config.toml
n_kv_head = 6
head_dim = 64
norm_eps = 1e-06
qk_norm = false
parallel_block = false
init_std_down = 0.00282
optimizer = "adamw"
beta1 = 0.95
train_tokens = 585400000
MLP neurons of a small language model. Each row is named by its layer, matrix (up: input weights; down: output weights) and neuron, and shows model dimensions 176-271. Each number is 500 + 25 x the weight over its row's rms, rounded and kept within 0 to 999. Numbers have three digits each.
After each neuron's rows, "fires before" lists the tokens most often just after its 100 highest values on Wikipedia text that the model never trained on; "fires on" lists the tokens most often at its 100 highest values on Wikipedia text that the model never trained on. A number after a token or word is its count.

L2.up1086:497483499498514479520486487516505491498505515500518529492509538537487516548483482511477507515451517535505509519474537472499510483494547504505506515519466477506515520539477460472498510474525499523426506504491486520485502478447472460481484515526492528471577488479495578502494473560501508496
L2.down1086:483513485528521480471462528520511522534463552493476557501479520474504534489483503483486511506446525520509510496521504466512499495503522509502477508515495548510506466484461476479481484507540484501480559475498513515497511461477455487515506501509484516452503480477461559507479486518492491489
fires before: "|" 79, "\n" 14
fires on: "\n" 100

L3.up1082:493476463513521506477476517525515518567470535479494526503471533488494529521438490496462517529491490553489534531487513497508494497505544520544500487511498538513486419516501503479500508515513474487489521460523498489476511486496463495486513494509528518436500453515502497505481493469506514489
L3.down1082:503487458549543496482466504509499530532481552487478535497496504467503497479501505491487502532541506509489539501510531503529508488504518491507497503512530534511453470496441518476482461469518470502470482495516489545479503494459481498497504523491522499489482503516546517517491448505514510488
fires before: "\n" 21, " The" 14, " He" 9, " In" 7, " On" 5
fires on: "." 20, "s." 12, "er." 8, "ed." 7, "es." 6

L3.up842:485485468457483494539497478513530482511493526499493511499493541515489467501486512469523508474493490511454526550479472518491551507499499494486473491522470475499497515489481503488453496471505511498507462499426508475493479510482533454480518480525471477463513471461507516461506461493495508510
L3.down842:493492501467461518555505502520486528494531487519492498471477451539499490483496492499533487520522488493498510539518509493502504523508471519534513478502490492496488502464542509537498505543475517510545466537508500514553500515480533535510527509502454457484524529501499481501512508491502511514
fires before: "\n" 37, " " 18, " Pts" 4
fires on: " |" 98

L3.up426:495498486531474526515519523497510515519464485504516534450510537505516499531465513530521521475479522558516529516485460516467509500492491494535464509505461522512505477475521522492541519451558519486472498501503472498516485475503524483507460517536454529448533464493477525493480474529487513522
L3.down426:484514491493438473528500494483469489451488459492476432488455459519537478499462501472525469485544467547461494557508476494502499483487505489504468496503541511477464533451554505506512493487516531493497483498455511489481471486504477543492540522526514475464487502515480552518485490505471524498
fires before: "\n" 43, " 0" 10, "4" 4
fires on: " |" 56, "|---|---|---|---|---|" 9, "|---|---|---|---|---|---|" 6, "|---|---|---|---|---|---|---|---|" 6, " (7" 5

L12.up1318:487505521475538494530492535503498458546491499516468546474523521515524501496532503484531474481511514479460489518492459510489500451512516472492483473475536484535486503521490505499526518516475550504522480486476516500451542474481473479506509457529533492477480510491490549467493490521502495477
L12.down1318:506491520502499514524569524490529538511539485465496490517461466488542492472487532563508469527492495546526509455523503453506463550501509503514485443514481459486514495491497471473475504500529477495463519503498475555499533493482502523473524537512515491494524526491443455541490497494488509496
fires before: "|" 64, "\n" 12, "-" 10
fires on: "\n" 80

L2.up1504:496496516519501503511511498491516444458489489529517515495525514521522499554512494523470508514451495541519529537487489494494522470489526519553506505514473484510499540511475483497506483475506504500476474495511484527487515493461495489500481545497514519452536494489512581507486512558491490492
L2.down1504:488504496519509498451444538489524521517472532486526547525502480459536523480472507481480518535483536515479497482511475490488527508500516493541504510491493550501488490475473494517502452532509502492524523496484520507493517507487464485504503508500502522442492484494504535510493523537514493498
fires before: "|" 74, "\n" 15, "-" 5, "=" 4
fires on: "\n" 100

L2.up201:505508483478523473524492505525521500514490496520469551531495500511491506546479506564513505509503530517457516521473490513502542476482514476508511498505463516498522514531455485479452551482502507516463532506486511537493473482468484458487461481520483550477616484430527533505502461503499531487
L2.down201:480506502506492500523469523489484455483476456547503483482500499489459472538492510508455519554515504518497524495509477511491499466489525529493497495508547490507544463496458487500548471491464502486492504489529495494470504494484501449501535509483448575496500480495569525545508498494508482479
fires before: "|" 63, "\n" 15, "===" 4
fires on: "\n" 93, "====" 4

L3.up1006:501459454441508488534501482559498477558460518469490545483478519502485509544444511507525518480471503461505510545479509507494558484512476515508491491531505488506486461479484514472432550479480527497451538538464512476486475495473502454478516438514476472480516460479532526470493436518500508511
L3.down1006:490470500510452486574481500496492511512512511516491454449494453548529498485474467500509489505526502502478520553529495483481504522497493474529504475471497462496469495428529489551494472588490530483488447523479482507530488520509525505499491505481470473491519536514539466515492504516486527509
fires before: "\n" 49, " " 6, "|---|---|---|---|---|---|" 4, " Pts" 4
fires on: " |" 75, "|---|---|---|---" 8, "|---|---|---|---|---|---|---|---|" 6, "|---|---|---|---|---|---|---|" 5, "|---|---|---|---|---|---|" 4

L3.up1149:493446553467495488504478492487479494512503518493479538472492508547532486561450511481499520488472498497483523544490498482479546471475495511502491504496491488477500500489498507470464580493492524493473492510440485499489480471468481496479487492533529486497520514477481555431476455519508535504
L3.down1149:513500504544494501517478473507499504457462497502496481535501509515501491509455471474479488492509505494460524486504489530501530515527498461524528517521516473502512477495530490541429506510487499533459492519465509464492523508454486516498495541470465559506488464489492480471528555502531520494
fires before: " |" 41, "\n" 9, " 0" 7, " " 5
fires on: " |" 36, " 0" 18, " 1" 11, " 2" 5

L3.up431:509483451506526501506505515525527491541486549490485509471488555509503520532466498500456509495516496517520528543486551490503511486510574511517499496517446490497457446512466488458483521513526493494503538471497493495475493491467513458502496513503537543481512449496497501481497482513494508496
L3.down431:520531502518546497503464514522484528512488537483518526499471514471492491557487501494454506514537522542547533526498480483541522486500524489490502525510527523511475439511463485502500498455511503499446514519476497540465479494479532483478486525513524520472499476503527525512506480486561543477
fires before: " -" 32, "\n" 15, "|" 11, "-" 8
fires on: "\n " 37, "\n" 29, " |" 12, "\n   " 8

L2.up1333:495519521501485467498471485528509462515483498525491535497496528531485514521470496475502492497468534504476498539475501495490552455470484479513482524506544468526530509501484457479494541448516519513465455489506518495495499483477489473446511513515508523485560508459471535473460493549489524503
L2.down1333:515496472490512535498514539530538534518502541494503531509463472512466497490527536509488520492530466521477507513492530476470478543512506547507517485496542466482499475510542472485540504531451505451477505465530493496543487535566499514490488472496507507534502480520517494515469534509517492498
fires before: " |" 39, "|" 12, "-" 4
fires on: " 0" 32, "\n" 31, " N" 5, " 1" 4

L2.up678:516533563535488491504513488506500490484514516509468461496495524532451524485515482491497507495438500531508448482498468522493518488498522526493490504496498528506510536517521526454495523455532507521483493489468462543489501504471514447476508517502548494513524542472497492511510475573492516515
L2.down678:463493502519553494451451508474516504490518464462510532520465496514522469517498507499525541494461502493497447469500515503499544480518536488510481507513521516492477483499509480550482474493502509500500558454543489525454512487431540434508505518514555518482458512494528535500492469511552489508
fires before: " |" 41, "\n" 12, " a" 7, " of" 4, " votes" 4
fires on: " Votes" 11, " is" 11, " Total" 10, " hold" 8, " Rank" 6, " Website:" 5

L2.up1150:506542505499486442526493500510490500517505520513477508478497497522513546526489523496503507491482524528509475498497504514518535469496495432517491491534490527534505496506456478501495569477515500538472509479481501534492508495442488478482505510521494516497556468467476528497477464502504525486
L2.down1150:456534493495539504522498500466496481517483494507483511505497492470503477553585513511490531532533469537489524501498482511472494500486513547535495471452460476505513496507537472453518473497496487477529515482516480519500489522503502502471515475500489483503485533516545467501524541478532496476
fires before: "|" 38, "-" 14, "\n" 8, "===" 5
fires on: "\n" 99

L11.up259:522449458485504466507454503537498448497475512485483550438515510522500512540492449497466525520526467506507527497502511478524516456492517465473495462475513508476485482468509519526493487499513487560454534471503501518487486482471511494513463500546509500471486456523500512474472488523479504498
L11.down259:464472501537473532457452482495514525470486519490508493496584489495554461491483497525470544470493489556510487476497502512484498495488462538499536504498496484502525489520519513512476447516471486518489535506518531512507499504455524505509507539510469503465529476476458471496534510494507452528
fires before: "-" 90, "\n" 9
fires on: "\n" 100

L3.up812:507453511476484497504477534487539531522483492547500448489491490524499486524472486485476509511506495509478505545495456489502525492503517480553510494512429496510488487495443459509475518511516538507494500509492504451494501511440485479480464550504493514437565484496548529508480491560494538493
L3.down812:483484499500521543487463516423526479508523529457498497513518473462509506474492511453515512491542471507477522459491473525513471531500499509503542502523513493518466485534488443547504498495501528528525471513526527498479513509467491502523466525507510491477476523563519532510520504525523482499
fires before: "-" 72, "\n" 21
fires on: "\n" 100

L11.up812:473495482478488467491466487509564492510482478487508544485515541510506488500487484511497500471477479553492525506469498448494545506463567486521503465478520500480533523526521521494495515443483507539526510492493488549507507515494478503468529492489514508487544482469479540486449455538501514492
L11.down812:534534500482489523483492458528495494498446511483488470479507502471524476488512531564507564492490527498503499484509475467508491474530508488468481519483535456486496445532505499521514504494515507514452517502500516482500502472502440553475519489492540526502494535478475489536544526512500562477
fires before: "\n" 40, "-" 31, " (L" 5
fires on: "\n" 37, " |" 19, "\"" 11, "==" 9

L2.up1340:492496516472502479526459496504498466497539507513532514495506539521493520541495487495497503513482493519498520515498519482491511490489522502506505504500512496508534512530486453494485512474523505526421493486477493505483499493436488474488486532503501513478553480482498569505491501542499521481
L2.down1340:479527487532512507435432528505484510540481551471513537507507480467515526482476484467501489534508521517494489473534490481519507484491492496508476501516518546496514471501436473491489465527515487489483535470494513497502519495484475484517526516498487514443473515481501519520481526495506486490
fires before: "|" 74, "\n" 14
fires on: "\n" 100

L3.up237:470494508536479520518524481516518463499486452497492553472503587532498480547541479504475527503473525514507570532462481517499511493493503467492465504506491481502490515455492482485480509429554534512493457484452492514480497512466510472501483514507510516456500463455458529474519504544483526519
L3.down237:470507513489466530516559489491490511454462478460500469477494459558506483535471502473513474469505495520486466508516485516500507533547497500527470512513518484511478516443526508509479509479459488510494437531483492462502484488501503529518537512525491501456522494466468509534533519486526478512
fires before: "\n" 25, " |" 25, " " 6
fires on: " |" 48, ")" 9, " (8" 4

L3.up849:533514530467465482490456512508539501477528511551532525512496521508510488548482485453477528516442498518523525529476477484484497506494542476493502506482544524492521504544485455528492497486512518465496451492491517514458510490462474510459475492500494508474553476483464545498471495565498502500
L3.down849:484506524523518543509500495496562526525494491481535492545490500468499473497464515492478499551539469530504522500482500510513467541507511487518507485534495526523525493509511465519516528470499474459516477515530505532466500497472528476522500512539437501484460491483518491527517544510495492476
fires before: "|" 66, "\n" 11, "-" 5
fires on: "\n" 88

L2.up120:514460480477465489485482537515520484516506521523514496492496532528465557506518501521463497494470556548505519496494484512484511506487529455515510477501520519520510497540475483514528512526507507492484459510519511474490524494432489504466510509498487514458514506493504509523468486542483515490
L2.down120:473503499487533550501460537504511511549516521471535508530509556491534507519456501473494544525490479555487512515479504509513468520513486470522513513491501483525501432516462494556526513529485511517501465508544509490509475507456513461513476463491505485522485493475507496500492429538538492486
fires before: "-" 79, "\n" 12
fires on: "\n" 100

L3.up386:483487501490501514492470485506500504487523465521481552487522530521521477560479500491481535491473536525487555545472467505481521501492480485484493496496488491480491507487502512543480505514542502479481474497461495484459514473526511511502462483522475524479494489478438523524485474496501523495
L3.down386:473483467527482487490506502515474508445480515466503499506504467506486534494473524465491465460482538523546514488511486475515478528524464493497508494510494487537476512512487556525460480516536517521488518492478500485482503473457484505513521534475471427480497463497484461560488515513523514500
fires before: " |" 55, "\n" 8, " 0" 7, "+" 5
fires on: " 0" 55, " |" 23, " 1" 4

L3.up235:528504509510510460521507499557519485509472492559478494478501548533489521508478488473479505488481468494515494480512448493472557475478522501512491506522525515500520454516449495523505528519497504495504497515492476486472479506445508458473508513487493537487591517486520489469485503591498505507
L3.down235:481510504519516522508502491501501512480482506507535492482491485551500478488486455493506511470512516523503519544522510495499484487432499512524525493507508473480483449529445489570505493501458519498444514509498490531522480486476472512506483510496522530481534486509504522504546474476480477518
fires before: "-" 59, "\n" 19, " -" 4
fires on: "\n" 86, "\n " 9

L3.up396:528492443493532461537476525533494522554501541495507523489494553501479536509465500506501520514492498529508517529479528480499506479501536502514495487505460515490478478503475492450463514501509496511441541463495476554489497499450489484472473501519530525488554482488475539503477410525488504505
L3.down396:498511426535510493543448506470517504524484542508460512522499510418483492533496520500480477519526535522504528513514513457527490479507514450479496520480535519470472469494462480489494476486534521487460578493518522506455506487492498498501493503519486459527455429485472536513488454511515540508
fires before: "|" 78, "\n" 11, "|---|---|---|---" 5
fires on: "\n" 100

L3.up1096:504477501472489489553473523538509510541459507509482498490489521517500507543466492530490567509493499511483559490500538474449524477489549481527484480496479531492504462507466482466462545514505532512436491494512528523491490478456492515475483483501508515481534483494496553483458492514491541498
L3.down1096:508499490506489516489512541478547470494492508511520465504470533477507497515493527445512494542504553482504493486526533539518497411475482500476493519522498488527476447484454497500487481477506477488535542505548474443501463534487461491509503546465476517545532463472470531481470531482528482468
fires before: " |" 31, "|" 17, "\n" 12, " " 8
fires on: " |" 38, "\n" 21, " " 16, " 0" 5

L12.up829:499497461483537509501493507525507489543482519474510559455469506520484499495513514481495481506495478530510539538507436516477501503550520478541481473481506510507474488510511488456459513550497499514489464446508529504466487461515470482510528493527489463489522491501484497483454496505482498467
L12.down829:508493470527464500505506503515506500492536473481464506528515515546545469515491504515529516539529491489522524521491542540510496478488502447473523476499510493499513515484492482491517491452493549527493503469501501559491518522483482461530504504502527523506530508525473518496430514527502461470
fires before: "\n" 40, " The" 20, " It" 9
fires on: "." 57, "s." 13, "\n" 5, "es." 4

L3.up927:474460481482516468525480479516491497503483529510528563483494562506512477500482509507517515485511492482470549526458485522503544508497484502503494510500469491483491502482488502459464501458520539506474488503447505458481487509447503475494495496513472484475517481454528510430483466534509495523
L3.down927:495517541468461522508572504509468502454513477510489466474467485568521494500507461501499497465460495486486510511492456487484478498497492489527514478512488472488502523487514476540491502513508511503521433514480482481517479513504517509504519499492495455461553552502485456522504506460487524513
fires before: "\n" 47, " " 12
fires on: " |" 93

L3.up1504:501480498531538491520499503523512523564443536490508523498495544499492546501467496483475514528495506531504538518467511473493500488498549501521493483517457522503504467533466498478485488506527503489441506492501499478496489478477457500485476482505488513489571473494489539496478465517497482484
L3.down1504:474521490519490544523479514475522482490517561493491508525480468472479534519507507500482487510488495525449455478493549506540455485505532477506499495473525474534439481526437496489535495491477504458511482511529498480486457477416511503495527510507525480534520461497528560542489490491530524466
fires before: "|" 45, "\n" 16, " The" 7, " In" 4, " It" 4, "-" 4
fires on: "\n" 56, "." 18, "s." 11, "es." 5

L3.up1150:498483524504500464521506506532506534531481498481495508509492581502496485519445496513493512496495507510492584537456524484500539482484516517479494482505481513494515462483479497539479509475529573508469508488506520469487508492506459504492487460508493531500559503475506516415480419514501523507
L3.down1150:468555473481488461485468521531481499463509504495475465508518539504547474529533485509485495482457492509474459480527512490485551488497532465505463492528587562491477527522527511503477516539471484494469505488510509501483479536521487496510507493493540485536486489512494468497491494476490500494
fires before: "\n" 30, " " 14, " 0" 6, " 32" 4
fires on: " |" 99

L2.up1406:485495571492513489490490526518528469486492490528443526496490510524480523542473489482498524505470514522485520500471502492503514479485572489507499499486497500498503506554446491487513558475520522502506471505498498521485484479430492498488491505497503491487627497480461549509495504548489512491
L2.down1406:449461510492481550501487496495538506508498500492481505535486493492472508554522493488464482536502511502500498495476467471504461513528555494536542509533514478515499540481496460531475512461487512487529491519523475478506525505455513453510491496503477500502561497539482508491518494552507492470
fires before: "|" 70, "-" 13, "\n" 9
fires on: "\n" 100

L3.up886:471538468480491534513462500486490496510548463515477545500534538501510475542502492553496508515459512487508502523462510513497531501501510491519507506508512497501530489491490500519491501442540510496488499469482486501478503491490480500504478518521496489509509469504443522513488521479490541487
L3.down886:488497485496475503534500489514480463479489514520508456481497461558522502495517495486486501522509486483495500519541474498482499542493488502532523478477546484505494503532497496513498458481494515486504495500444482523493443509472473496483514519508462478507492493473513501507487504471518531483
fires before: " |" 47, " 0" 9, "\n" 8, "4" 4
fires on: " 0" 27, " |" 22, " −" 17, " 1" 6, " 9" 6

L12.up42:514457476513503440475501502510505483486514510510505544520463486535502511500515526485515499502461510506478563570512479511509508473523535533503497481509464512464491499495497493496479476517565506545499499512516532505511480486501487499499523512535517514493509513487473508476475492497496518542
L12.down42:445515539490529484515483554468499518469536504488481472552491509451509458519483472512511509518493481499522469499485534506455471535541507494537522534518499508544515489502516464464502491495521511507497549453488458517485482529458515471482475524503496491478473517488566519493494499514513497479
fires before: "\n" 62
fires on: "\n" 63, " Per" 5, "S" 4

L3.up1459:511485485491491480492455520514496498465512492512526495475488509511530532548477492524513510514473497527482530532478531482496478501501538512534486507499474497477486509499482487465467509491517498500477474469496497541513497473456477497466490552517532522487542482515468598491468433533484515506
L3.down1459:475460486527490472506490509465494486533485510500507518519502512439515516483481498493504478542566555503503486499537511465515514498510526492529505476523460522534484470466439477508481441487522514486491535497486514504463519493499483473490524542507467492482484489505508534524490502566514508521
fires before: "|" 70, "\n" 21, "|---|---|---|---" 4
fires on: "\n" 95

L12.up612:515455471495529505532507469481472480459485478494449502516507522511476450503471454498482505487546477475532501517476474460524519422477565489513507515500488472475529502545508539490543513475504514514427535507502500511489505487489522473465497514465495500457523492515476525468468499474522496525
L12.down612:537506541522522514475511514488496501510525486488529516518519469483493473473456510528510525524460533483469503473461497533527498524481475471490492516477518495502493493464521527528499497511502451526491497492451511520506471516513489514500558528486500547487545514504493477456508530468496458463
fires before: "\n" 50
fires on: "\n" 51, " L" 5, "w" 4, "W" 4, " 1" 4

L2.up1132:503464503498507519502475521517502574575479529471483521519486502491459516508449505479480527522493463521508499527469491500512510499502531506494492486504515524501475464507496527480483507575480494486516494483526505460495500489503487463498506476519498501477485453488509463495483469468489523496
L2.down1132:516531463521542486475440513503494513580481563488479540500501511487475524457462479493481510525477485514474521494497499504507497494511503517485487491499504554486481463503453511489495452494514456538453521461525487513469515463477466472508502522507496529482487491473509527515476467528496518464
fires before: "\n" 33, " He" 12, " The" 11
fires on: "." 49, "s." 15, " season." 5, "es." 5, "ed." 4, "y." 4

L3.up342:526496436506538494504451533508500525560517530492522518484491545472523520506486500485473507512509487511524494551489532478498484473503511498489509493507481521492489465478465525455505507529509486501494552490517501526468498484487509465474477507488569534488519460507503503505495419528506516503
L3.down342:485485462499578510514444538476504522535509518465477515495488500456498486524480513501467531515515492497530535539494515462526472482492528459479515504502516502486488463481475498470498485503508488490476576511515533474473515487506486536496461471492479507484474462527473499528489473482530524496
fires before: "-" 44, " -" 14, "\n" 14
fires on: "\n" 74, "\n   " 8, "\n " 6, " |" 4

L3.up308:467485503528458519520524491509508480456491496497474533527504571513530461523508493549454548486480538528518541570454513506493539480502521464499455510500493501506516510449514485512486511455546524475510494503451505502488504486478501487488478496524482520480542479505470553492458499520506513505
L3.down308:463513518461429489527560512479494522481511495502482470473461454569527508491484489493533497493520496483474528555490497506481485518508478533522506482489501471495479522469507512518482510490490545502492428528469513503524482482495511530521534517485477469471534545500502498521493519485497489510
fires before: "\n" 45, " " 17, " |" 8
fires on: " |" 85, " " 8, "|---|---|---|---|---|" 4

L3.up967:507507490453485530555518495493491502517522461499486546493509524521546499526515493501477512477467514500505510523448470507491559502484503505457472523516484479499520488471521531505499534439525505519502450482518500455479503506497510512505488488538478501460502463471452526491496461491511533499
L3.down967:527517511501461518567519494485496526510521492520463476492501453535498498464492503513555513527456456476497505504541501501461506490498473493509519474474512495508487544504489487473510487498450503518490453526487475503516499495493523551488497500519465467487545514494463501528488519454506511502
fires before: " |" 31, "\n" 23, " 0" 8, " " 6
fires on: " |" 58, " " 29, " (8" 4

L3.up328:497492521500482508484510498543500499524427525522518480506494513534485507544513513444491515506481520521491461503512446480504496485488560529532506494504479544486508448520485482520482527547509516510500475502493492440504504499446461465486521512477466522479541453475525569460476515512499515479
L3.down328:488463510482524523557492532498488530498422511479514482494513495533478523492562487491466508482512486511536443518514474530520484481486460494518478481478522488497470521478471467496482483508454516486486466481511492507475523502527492516503483460463517506504504519510517508510482534486480514487
fires before: "\n" 65
fires on: " =" 33, "==" 14, "===" 11, " were" 5, " ===" 4

L11.up53:535525490509520527461466510490501490526464512486464473513502536536537491523566467515483560469480483524462557512509486505455489507472501505507503515496466493480506480444478472500511512505489521476477486461502535520464519475498509538522508459501494493488548523540476500532505462491494500506
L11.down53:473472522508489519478496526474493542494511481470526509478483499517505514503530490537490536466487505461531489467541541513570494488495468535469481501515458479564479450484538502539486466511538458475534512507484501519551486487511501474499504513506481495499489477480431456501504528556503514503
fires before: " |" 43, " of" 13
fires on: " " 43, " part" 12, " necess" 5, " s" 4, " T" 4

L3.up1468:486483489450486492520490509553520515513456503509503541471483499520500517553496485495502550496517497562481554521495496496465519497491570493486501493495513501490478479498459516519461524492530534500458463483482544465506502476477466508484497461519491539501518486477459527506481463496487552491
L3.down1468:496488514503495488513534488557503447480515506482460461492538495499508540507496522495489473465467528513522482464519478528521547478499493517478477478532533498509520504481541477524490481492482508510497503540537507498506486514496507515518482504501512476493504482491494476514444489488515564488
fires before: " |" 41, "\n" 9, " 0" 7, " " 4
fires on: " |" 35, " s" 13, " 0" 7, " 7" 5, " " 4

L11.up790:498526526514496527498489514525480512570510481507473493499494521493493520510519481513467517501468504540456506517486491505484511499476519503502482482439498522477569517509541518473514502462529477446553502443461481514476427518511540473502476514504479506476488495498447481511493487530497549506
L11.down790:496488490454485511500499486580508461530512496524544529504485469469485502501495503500439529490519494498526507509526557484517431468468527495504513487504459523523524521572535485499550511536510522489523507523473483493500502482528509529528512462486462474453508519483510474511497500467500499508
fires before: " |" 32, " " 12, " votes" 7, " hold" 6
fires on: " |" 30, " Democratic" 10, " Total" 9, " hold" 5

L12.up323:515522460472473511507514505459546501528484534478472522490517526498516480523529442517513487511494479513512502489514495467534525455419506498534463494485498495494515496485517525476485565469489520514503491517527496543517553494487488477419499487540495519473544501527504496468536435500479547495
L12.down323:535488526479510522524489499587524493530502487504518485528447477499480478460514481510538500495493506504567507506509506506464459541518518522510477462536492521467531504439508495504460479470478489477537531482535523516516513546512500503512523490489494499508493532480499523536506532513520496492
fires before: "-" 49, "\n" 10, "2." 5
fires on: "\n" 69, " Pr" 6, " pr" 4

L3.up794:505481484454494449515483502529510523549487516515500484496496559492498496541479492522505522511502523514481512536476502493470547484486521501490492495487497506479487479501462507466469542512531552521449515481493527496470491499458502471471486481497486530486540474496507532468481457509496551500
L3.down794:524512473482542482496483506526456529539519491492473464496497516466504469473558470501515512567544488506470492530525458527512501503508497527484479481483535481499506478467488509480537490504522493530493517489525476499522461489542493545501507508509528474486471468474508489540494510506479512521
fires before: "\n" 25, " " 14, " 2" 4, " 4" 4, " 0" 4
fires on: " |" 97

L3.up443:483507500500498544512528498501547443516490444486457560504508518508509517543521477487456516521494565513486564536495434516493525483499516440509482500491537508525529494484470533519490515449548499493529482515515457519459493477504505503494485482529524515505526516481442521527479484521511565506
L3.down443:486494525519481478526512464486469509483462436499538473488513469486528525497540483510478524531549481537497523512527501524491476484496510492536531464482515508508513480504483476491503528477513482545492516513511512484489474504491574473481503514502514523528530505476533526529485529500497471475
fires before: "\n" 31, " |" 26, " " 5, " 0" 5
fires on: " |" 46, ")" 34, " mi)" 8

L3.up1341:504471466463498535506474516510522517526469505529519496494495493477494510516453490479466526515504491510511530537484485458495508463498543495535501484497485516496496454534477464504473553519511524495498462509512486452480501503475473497463482493507524487459572495513528537548474500530495546489
L3.down1341:492511509540542515485459470478514511532475555486499545549470503476522561503482493441512495519524473506485475511463485528510471478500473511497488512510560476511441482508441483533495487502479514505496491510544507473476467506459503506485472485521536496487484492511481564455517471495545485492
fires before: "\n" 26, "-" 20, "|" 6, " The" 4
fires on: "\n" 32, ";" 20, "." 13, " |" 11, "a." 4

L2.up1169:508524519440500489530508497522528460501490509514491566493492518520488530558478506483503522491486510504465570521518426518486536476497530472523490496515513499489509509534460509491457550459497508514482485490465515504511498505478508475467478495510496556503554485489473533470491511501501551493
L2.down1169:485517502548497504519501514489518535512452505497490500500464534514506488533428523486491496527497486541508504468478503469494514471514524544521535474501515515471519511527488482503515503502499499500491509491506510519487524482472483492492488519518448460504505498524523503529472499521518505469
fires before: "\n" 22, "|" 21, "===" 5, "The" 5
fires on: "\n" 79, " (1" 7

L12.up615:479459494517496462503478476530487521473521496558483511487473486542519486522575482472471519484501484496476555492514498517500519504465473496513449488466502510516497500497477514468504520458500503447489491476455514546517512445473498494523489476496511492522541495490473523493496450477487495498
L12.down615:504559497536520497489514490516482453508551455483471476481471514500451547477462466466512477518541529524527528476473521488518521518529498526498517466511510512520537490499494489508492492513546487464531513526492523472527457498493533524519522503502503512507478563503505429493531491485517529523
fires before: " |" 54, " votes" 7
fires on: " " 36, " and" 12, " s" 10, " Total" 8, " Votes" 8, " Notes" 4

L12.up1051:494478485490510518503508514508522482488504474529513485513510507484520467536520519503470489513464481542471517532518468450495487507524565516554456484533466521450484530491476486486487518501517522517477507474503464484500520523477477531502519460520540496464562455487487544474472482540456521515
L12.down1051:515492495503552524524518521510496425541482526494499480499458511490521505537507501557476484535499507508482522559485485483492512539547557526463460504512478538515494470474488455491472475479546494492513543471494442526486529495474491464493471471497515521553526474510527513488492485500500455472
fires before: "\n" 74, "|" 25
fires on: "===" 49, "\n" 26, " |" 21